Part of a small language model's weights.
Size: 9 layers, width 768, 12 heads of 64, MLP 3072 GELU, vocabulary 9993, 73.1M parameters.
Architecture: learned positions, capped logits.
Training: a variant of Muon for these matrices, 774M tokens.
MLP neurons of a small language model. Each row is named by its layer, matrix (up: input weights) and neuron, and shows model dimensions 512-767. Each number is 500 + 40 x the weight over its row's rms, rounded and kept within 0 to 999. Numbers have three digits each.
A block is one neuron, or neurons of one layer that tend to fire together. After each block is what it responds to, as a language model described it from the Wikipedia text at the highest values.

L4.up322:471414528450542440530490530477533558379485530430454463558410510497437563432498624504462415483475511509501463477483394459522482455551583516509504518568450509469445519503566459502520614535430458456503428508510483477498444543534485507510431516508522516487520474444529533474517463487505559512517495551515358511546518474480499496435484501558484509417515525545473462488505498499526502532525502563570459561573499470511505413520500562488542506485526555516528459498540486482516466525449559470464531520505514464486488490512535485463505559473521526570519501513583507486464489515480498492452465521459495526509521553547492552484564531464526462436486479422553507508490414526555516469506524477526567512448609580488451494490459517546512433601534446477476523539540517515459453573509560
L4.up1134:478517515508517486454482543462506498420508544512446494530466493511404453507511496448492506545523526481464509501486492449490487477471470450557540506497496527475520442528568556531461536511436522516473501468436552501556514448620516545426498469475468510500446533431565494445501469432487498500470398543580464518504551497504487536504517508516494464459500542447398511476506446409455464517479553471493459541447521477476599527531564525510468510507411429463490596461564461460489511570466484519601488579509520450528468524483475477494533424467507468494476481499461485511450560454519516454541516468509494484459504431484544491469457502511516473529431492542516477486452514507479531507463529510471423526444518495469461503494474479519490526454484521490561494542494497505469542513453559
L4.up1343:509481515548456473461503603481492515445505490450466502424544482448512465429519512423465539531421526553437470535482441539517522449573471412510463506548527524510499555464491492476457405476487501484538495517492481486509471497506494468524502504516514495522505547545429565515511546538550524478537502562487481515587459506524493568510605488388532489450515485532470465537470454521511521509526502489495427439449446532510485477410506514486468524539496495478486491583509527528558535552467456504441528568509544540571509463517511439518558448474560562463472447507533447549520424522541489520458538498475555521498527483537517505527533488472475485505455521497416449436487547525488507484497560472560512460534501490464497548509507473488550504466538570588532579516488400533520504484568486
L4.up1395:498410512530469535532481431447457484504508552525541551495497569422488504453447534575461475512447462487452570524564512501491439411446521532524577516507512496509672454539499591518557497474539533435525513440521542543545507465425519504496505492508468556467492509412498500473466546470477529581465463562433480503485543432526492539451491502551487515514559472492480464485482434487481547513527492490512536517546427457492423490438491464480422498543513506548500517475478491461539548477520530524477505483512526463498479478530485525494524517546450471534485476496466532517509456505512520408491521413434429472453469535439503462515509516488509517502444585546507451488509377467529506456445516479416463427498495531519476550497500476506509460456494515439465476465538535471546485477405490
L4.up1817:481458459493406522471484528531471568510560477518491459416571474496383494466437575503418515569570516471507501458487525535507579552454415524415489531535488436501433501421430544556530516518417463463461538486504500529581481469485509467502555473479489522569473506456518520477478440509483490519454491509497460508527548448604512476596531449512516483575530469483430460468452545501498505465478503528490439431434484517454511478537520491595514465525503484521515494476448529470450448424577535511481424544504482483505486475362496520538545456417558540421469507530480514526576451499436590548491458495544516454491496489492493511561404502498539490454509487482434529485449506533513523467554525455513494430466520445551484537526481499510460498505484559511558494532509508483571522442474469
L4.up1853:481478463485494548539529552460516584508553582426542428492499545517513502527475509474513585544541518472480499457447491475534590459525472385480484499509407542521542505426516457487494436526471446455519572454456408453542565449494468483554542430520491495487452495427433497442550456469518510448515521518528559538465483471485480541485456509535450539501566532530481504456487473520511495467558455442524480526475506456433430468446519507479475481515464561498451471503522478522455506497553502529507496468548488496459524505564547531429569431530505546474441556486452496474506443559531452495518447539419483436441562494524483535554483560499528482437543484497488447568500534513441499530475515516422584472404489538533593565544457513564525461522549540607493559519491485501544536519539583
L4.up1988:491547474524457476440563580551457512420493536489459493457562502555448458495438547474420581496523499498554584561511595551444531581458497509429555503503523478525478483498512457580481479507454424482455488534565515514555462541495503476443428541492502544469507590529530496456479457478446506566437450527460516572508566455542551522526447482508533491535562482508517514501433512474494521466531509444447445511460531481473537467472490538584523420493481523548584512520487500511492483478609504500528516536518503512499583414454502526631499528411402472459552473481516486493518559427425538506486504516520510505538498478531432463496434471566534516484483436553449424528491532519609524490515527524477512440502505471489468568556445532438509467463472516475481538531456524510519559544549460
L4.up2510:562431543486422528571432559488564442494446489538498480497490483517519458508415502488491555456557400530495461506495501507481506390452519488466421463543538523492500522500543512417511439475424479492528507439499497394475509447474519489501526528559547523503501512461550462565523551496493527492476478554500525435463552654478473485484481541475512527535511491520462522561468530481531471575528415510476474474496487500505558458510545490534472422501513483525439486564490516566484502526461497442528595507507481490476539486548501509520447472419491460530514486493474490516541473521507539482492520537491500542466381484491492525454500541491607545477464516476492534505509504527542459504482528452457393437510524527573498552527505553473513515508540480569499446552487532483492530514539490
Responds to: The prepositions on and of after a noun or verb, mostly "born on"/"held on" before dates and "County/House/Museum of" within proper names.

L6.up351:425523539512497524536529520490444463528456512498563503497456496491468504546533492514564539481477534546525539511473481497472455501466543497487538518514524554481534486439425476462484478470454492535448505470526538559474506551471532535543489489526442496493440551538557478597518505547523417556498457500483482461508467490495443472519538507489415538422513491539504479461517533518445568475524495455568561562455479522458578521522537521534471522505523453479429486550488432479508460450439545542482562512503529518517425511565571534402461545514501470460420445559644536557513520533470475498498533527456524422457552443497507447470487579559527535502539485468487494508508519546515520488501461471502468449481534452422523432436487474523507497479461497457529483444525538513447572478464502
L6.up1125:512461497485445635499402577549543552496492492483444485519537406491517468447495422637497526522456487480506447489529539481528514522491465455431437523590486494541529486550549492471456507517547463483522518467444528520518439500508527537465419498535553534456484452449483504492479460571520530497477494490504489456546530471513430526525476505494574518477580505457519561562544557485540561548490501474502490508508542549453490559553483452585477533515467550504494434519432464515471485450460529457520484525527489487556466528599490482532450528501371485527504485517482466527488483502489498494488528492473481494465497459436495581533488506424507524488496509491507425460545496548482498579417528488419433448403425520509472520529399449566487572513454520524517558445533537469465511464506534
Responds to: Prepositions In, On, in, on that open a sentence or clause just before a date, as in "In March 2004", "On 16 December".

L2.up21:518485529542513492497443533496496499508469428547490569500466527489470460537538574544574464493492464564542507550472444528559463526425536440451473445450514511485576473548501515468499532589457409446491485486526529483480502577454448458476423524520472508498501509519466520590493489479520431490444555458457575468429494498513519474517482502475538587509604499541496516510525486548495485540518463414489472500529436462440491546473558554516523457531435504431496525484564584491534477498380563539465451543552495513516455493512474435484504470499489493475473510515521521523561475562490536524517496574415562473509553509462509561504563528484532404477507466517382487476516484528496511496452476515503486426511472484516495477548578463497548467559520492499524513478512496455488546511541531
L2.up332:497481541528505493474507603402489514430397500476540576534520475439498422563454484424493518473498526477507552454507510475524564517430506453488503501528470486527512491522478463495494466548460481503510482461452443550538507519524530587525471499550500467454491515556406556624502521478548454488511500505618564557529492484552489499514492554456496502475527485518488511558488543498544511466500440491605487426553485432479493502525471535526467497491437487531517500484519554498536496564513456479422423497528494513478411496463441485530581506456482465466515523513524499521580488467482535513523483512411496523559479498509441519469496504513458452571512533481551480473451539530551525502490504467508464473481448556491433529476515495439554512532469481502461561450471455475427527524550500
L2.up666:549477452511537462488517495496511573467502527477478464504436484484585469497509494506536443529532476484497434511508519527473428464511559474458441473529476477456525459493548515446512468516422458486535485552489447476416530540448512500510479463478528513421504579499511511541489569515509503458473442497516533532481526538500436440514514541439497506532554495506476385483420477505439491519472507471481559505543488536454413479500549483482469525494536577455491487564488452514507542504531456539536615579452429477498491535489464443458499569483450461433511451415517468560527518535438477491477541486522491529531520485512496479506523461487489433523439506479383489597515476462473509513542519521571450489488536520503509418532495521547486519519487437501490449435497559468461577484570524
L2.up1977:437543582508489482544465490431515485483517510471471541577517525482524547546489514491565545532490504581553523494444489456473519481528504474476513471529555458482470420537548460480527490472444556527480399523462554432511515558504503533446530542509457420517515499455526493425481547535456461460425534481437539534478516519477473498479473498481392534554539626558551468500473507491528515536491401502477529482473496517532434467442463493460536526518443531477558482399488556383508534502572455540456513513542503541506459559444524503523510491499497524435475491510506522444522466428510408465506458511495511494534464501520419458487502552512451413585495482503492470431461492494493466551560477485579513454513507481499476546459600564548508477506500544561434529431473453468489466485491547
Responds to: The preposition "on" (also On, upon, off, along) introducing dates, places or topics, e.g. born on July 12, on the coast, based on.

L4.up1:507538482520436500493589491442455530516533503521462505511482569494418472458481469471510546433572523500442533492510520527485498475502539535498449535539556517463504442497469450434539508515545527536446470464480583507481503478442509506487503455512477511477557467595482477517480583432519473439546573547547645477521475507451563558481503479523517476526494533475438491462520538501479526526399510540474518506562533429490515517498507510475450475541471478564472504495563474482444450520557508471473424585510551473456563434536495475402478461476549480486436403543543450487514495526519458482482437479480496511539493515542476487445453484535491499500572458544406522522480441518515515527492483514543464492487493448496442475475472465505476528513442508519559561504468488489433534511550476
L4.up75:449527553497576507529505510469480606481470557463499521420495510572543431519508464454544480518495478496455486543562510494501475462564574511584417538538512512470565541527517456487556518472464501474442554497541520454575462516496552524502456457500495442474501479460518519468486520534488501525516533483509546506505497502488492552490486530505505521465518509488476504438480554472552570485508539505542490520475544517459455501477456564447483582555368481426455450557446513495462478441461462511576513526491509451525511420523497490454512540432591522503468494571543530511446553517491501525482502552530405505533503509566462521438500446545476535509578545502529545551432467506467495467528421458516487508509581524496467467508425558454562477533473546541499537453515515528507617441487443
L4.up840:467442479474537416473547561448535458602462574572446522536461422512566503550600423521621528487547458560495532579582502510496541492470461506502556516512462494515448465456502454451470530466445461517584442486478495558493446455461484559461536506541473481577489523464557529522596495495478468474524511539491512551525524585423501460480479489506501478482483513516463501418478467468551503443529418567523487528456495512435492529488500472441545464466501433495490435547488478587417503507542513450431519510514451484521539538471517533483479547479464549505512475479529487563442482488501573482456467515519473514501481547488499447473493546562511491402521598498564523544507368503450493470518463545535441530488524530491471525530476482460553531549490422446461497493462444475448496437461518
L4.up2011:504513538512440545516519551520507514490526506508499431483518474429425527461463494553529523578443495521452501445566464472513471443461512518455438509585535439543521556490489526452518546411465514483484400493460415441555486528529490480476514422539487424516567525478476485479505477476487504494531512459485529550543527512453552566515447480518550569461506434557447463506519470455472551545577481535440451479488513542539487493456483458489552543478569491540471465490456441566464489435545568493562489522613552548534486504484486519537484458456520545566458467473496463445529517559517481510579512510494567426470560456502442465562488513490473484446515474566489491508493439487482528475487458511491481535453470449500482558494538500483467519460440448453553494527464503550532492492421525
L4.up2103:511465518491515518481458545494508399513405457529525519520490537404508480500517401561470571440525594500462507596528467517450507480500448534466526500569545446510479567494522489412482528462394491395463448536458535494479542509559499428468495488512487511490476501514582475498499545495468535407562414554539520547539540516404498452523481458484622464436541526478524484546535483488389491526469437495537585453509520477521487505470510415502503486450507440571433565564521447540471555487461479518467462511478472567484519612547536450456490479481514478466565531523467533508517491495543486432499451464496583561501540512524543475553517555463509595501504489514456507468542436414526565547499473461487485523418586497463514547505467524491509484492477484530520489497493476517501510511557534
L4.up2337:513452453469467455541555492473539488500440490532494465524496551466519497483499445471513553559454441562457526537511487542417493472489428430502466510465514575586481494503508486511505508522517507495535475504558472481465477448545494437489493541491486496480586433527432529478556469487490480568463531493535485521580550502474505427436461514413507434510487536543464552433484524426529457503501471442516494515528575507574452528403490434495488525501465517530581404480499512493538433542435529520501511529497544517548494466460563483417480525549509546507533446541591520535514476468455600523519521524491481533478512485484498467504539572534480475450482439496503507511555553528429463485543460499550551557497485477473534582563464557472577455500555534534493495543494473443491472607513558
L4.up2663:516560534512493505458502504481504508517465557457473460543458526442518538421535461500537498493579495515437520466425452448488487517523592505449525495543515425438512492489513482474560484564478522531483450499475535459576519502486452478499438491509491420494528486562481589510507524541465508483529548530548606471504427519491458523557483435516563467497440543457530480493494486436531505453512516456535457499414449448484525567479529452546446499495466453447542498551531471524493550488577459472440512560574532458493522518524537491427531521531483533512536456550484484397461505500467503541481511487476494472544533512473463447462393476487451573485509583482493541508509486493528464477428422533432514496569485506494465445553463539476448601484531549539462567485448530466535550460510489
L4.up2942:443536469463561460453526522452459537596431575503533533556454529552493506522566510575389558386501545479514535518436501458496461403469553545486462491547515466442523500496506464477446539568432521554508514479527506514468492496474464543514542458502481508480523537505468524493487531511469474489573466503470534602452502480462605557525472425457553537474530488542566490449479439490497450479518563560492520507552475463467547499564507379463451517470563573517522507545501483507494545505502554530443506435455472499530498473522498527482485468558440500531493476470522469538491448526489552475479500461496473507495518438571481475558544507541541498506605468456440527516530395494526472510417466553519425547489510461501508526498517448586462512473516477512387442450490468527486552529487535
Responds to: Fires on word-initial Mar beginning names and places (Marion, Marina, Marvin, Maramureş), plus mid-word pieces like ar, or, as in names.

L2.up122:545532428528475524540493516604486505592484566472534534450517479469534496502537469487493527521499496487495511539516466524506525463411475539494509541492515486496469488415546447498546487535526419557524466526582581609523440494491471502434475483512443499448533519499536563503565481463501506452579465558475514532497508493538531494530494483484513491471587554479455478425482524481500420567537493581407488511510517528439544533468510443497549524406501477438519568596489491521510529426490581487483515479510453495523526505455547537497499561496505557512492499506549522487477445546471506533484471485417517504503493516553353466477479504483505510496521467474491583492548565565490521550494525495534500532501512513490441551533500510491583497483497517488464478421441511522484505470501532
L2.up527:549507467493526484532504564533513548489513490444468501501502487456509532544563514548504462567457544485524514466524523457465484522384558573552417584577518544484518420506506485547459466517451469544555502399416509461420494541504477541434519531562425498518517447547450598551528545424462481449490463497497537525493574450489573512456529553498508499452501468499521500439559450487467498466383478531483489434495461514451500514465509451462468493541524473430491490505513470456469499429527551522485450643529466490446463484536510506491489533544471451552507484523509515495442523450490489480508513466557553514407469536551463497506516500501531522550518428510558498533547500463502528459517491492493476493515561426476489581455495553536476493472531489551545526486489485534493476525484533
L2.up1512:499525541493559402484550455522487484467469513532475517517514476499473501501553526500498467520515509487513520585510491469430555535549426448462493463528455510476524444599445532554448541458554523538468510481489503489520523516528556533552562475554511500543525447493482421513483554453431534455513539516471519576582462530503511557503533500501459560557413496531477487385449436497498576482455507505531439544552467483505508535530474526446543467534516481524546499515582428503452405508499534513508507504510453499447451498499536484471514553485569495457537476536491484441523468557525441476495523579582554510555513519476446478455483483434546463485529434492461495523524456563537474574439507488504500499493530495440513494540489484575492546520466510552484526512513503444524547490501381
L2.up2856:491498608504574554535510487503477441527557523555479501414455450508490483532531493541500569535556551455489500519513492461526404519479470481443424463473524502464486480414492536547550521554441415455411478477485495502553486549510470445463491521538513511452455512456507472407532501453516512499526480451487529545478426492573531485499458421514486590438601443498526432495482543513489450441499521517517508436480440525516537458531556464415470452464527522511490503466545413506583583502508563440448431445528471491486483548529513426478543459443451489486553500516542488511448529529508561498468459531560489500532520419553496508404454527440515469476466525505485509486476474495538518589503527464501450526540647521469475500496464529511534561436501478529549468521414498488467525534461526
Responds to: Opening sub-word pieces of longer words, mostly capitalized names and proper nouns, such as Mar in Marxist, Martha or Marini, Ar in Armenian or Arsenal, and New in New York.

L6.up170:502397535488535457460532511488532509541525481512522503494513414517466504531535474452513476449476429540454506475509466518514448487509478546478486511468513548555475453505488530407485492522444552556565516498458377489494502555463506544548600481509430504545493471443508463467505490433504398456496512460532475536540503495515467505519530506438478569488455520411559567464514535556583486442523535532543494458532512498362498473471461510529525526444452524506497522553593459575506497534531547521493519566445456485510530504485469488489486467476492488468578470532511532519500500516466573482441405500463511446543464506578474461492554465504525514458540543496587493461473574475491510548568408512485505482531487446439526575489442523491523477549468571458473511441533538457417492419500534
L6.up2064:493434554514444479543517475509517530516453479473480605469500537525462506483498531561489467571521545547531531540509480554456446516460520544513455534513550521484539434515511533569532447498503451465498476513480545494539457583473476509542538491450449479523507506457488439481504471456492441424497472503460472533542501549465572499537499474541538559444477528548532456416512514510523541513568464522438599489572501465403427563544502450511498466523543498421522478524512602514551441593485510541558558479444526517493516587534515510448484537507495490464534461472467529513510458481487495491600518453538461450487435453529508523522535548580579482491482500581532494449470509435504469479564520475566488475533530516485520462403546461556463544550456517495476488501442472539479497469458518
Responds to: First or second word-piece of a multi-piece surname, often Italian or French, right after a given name in cast lists and sports tables (Ar-billot, Fer-ri, Bar-occo), plus occasional other split words (con-certs, Bar-letta).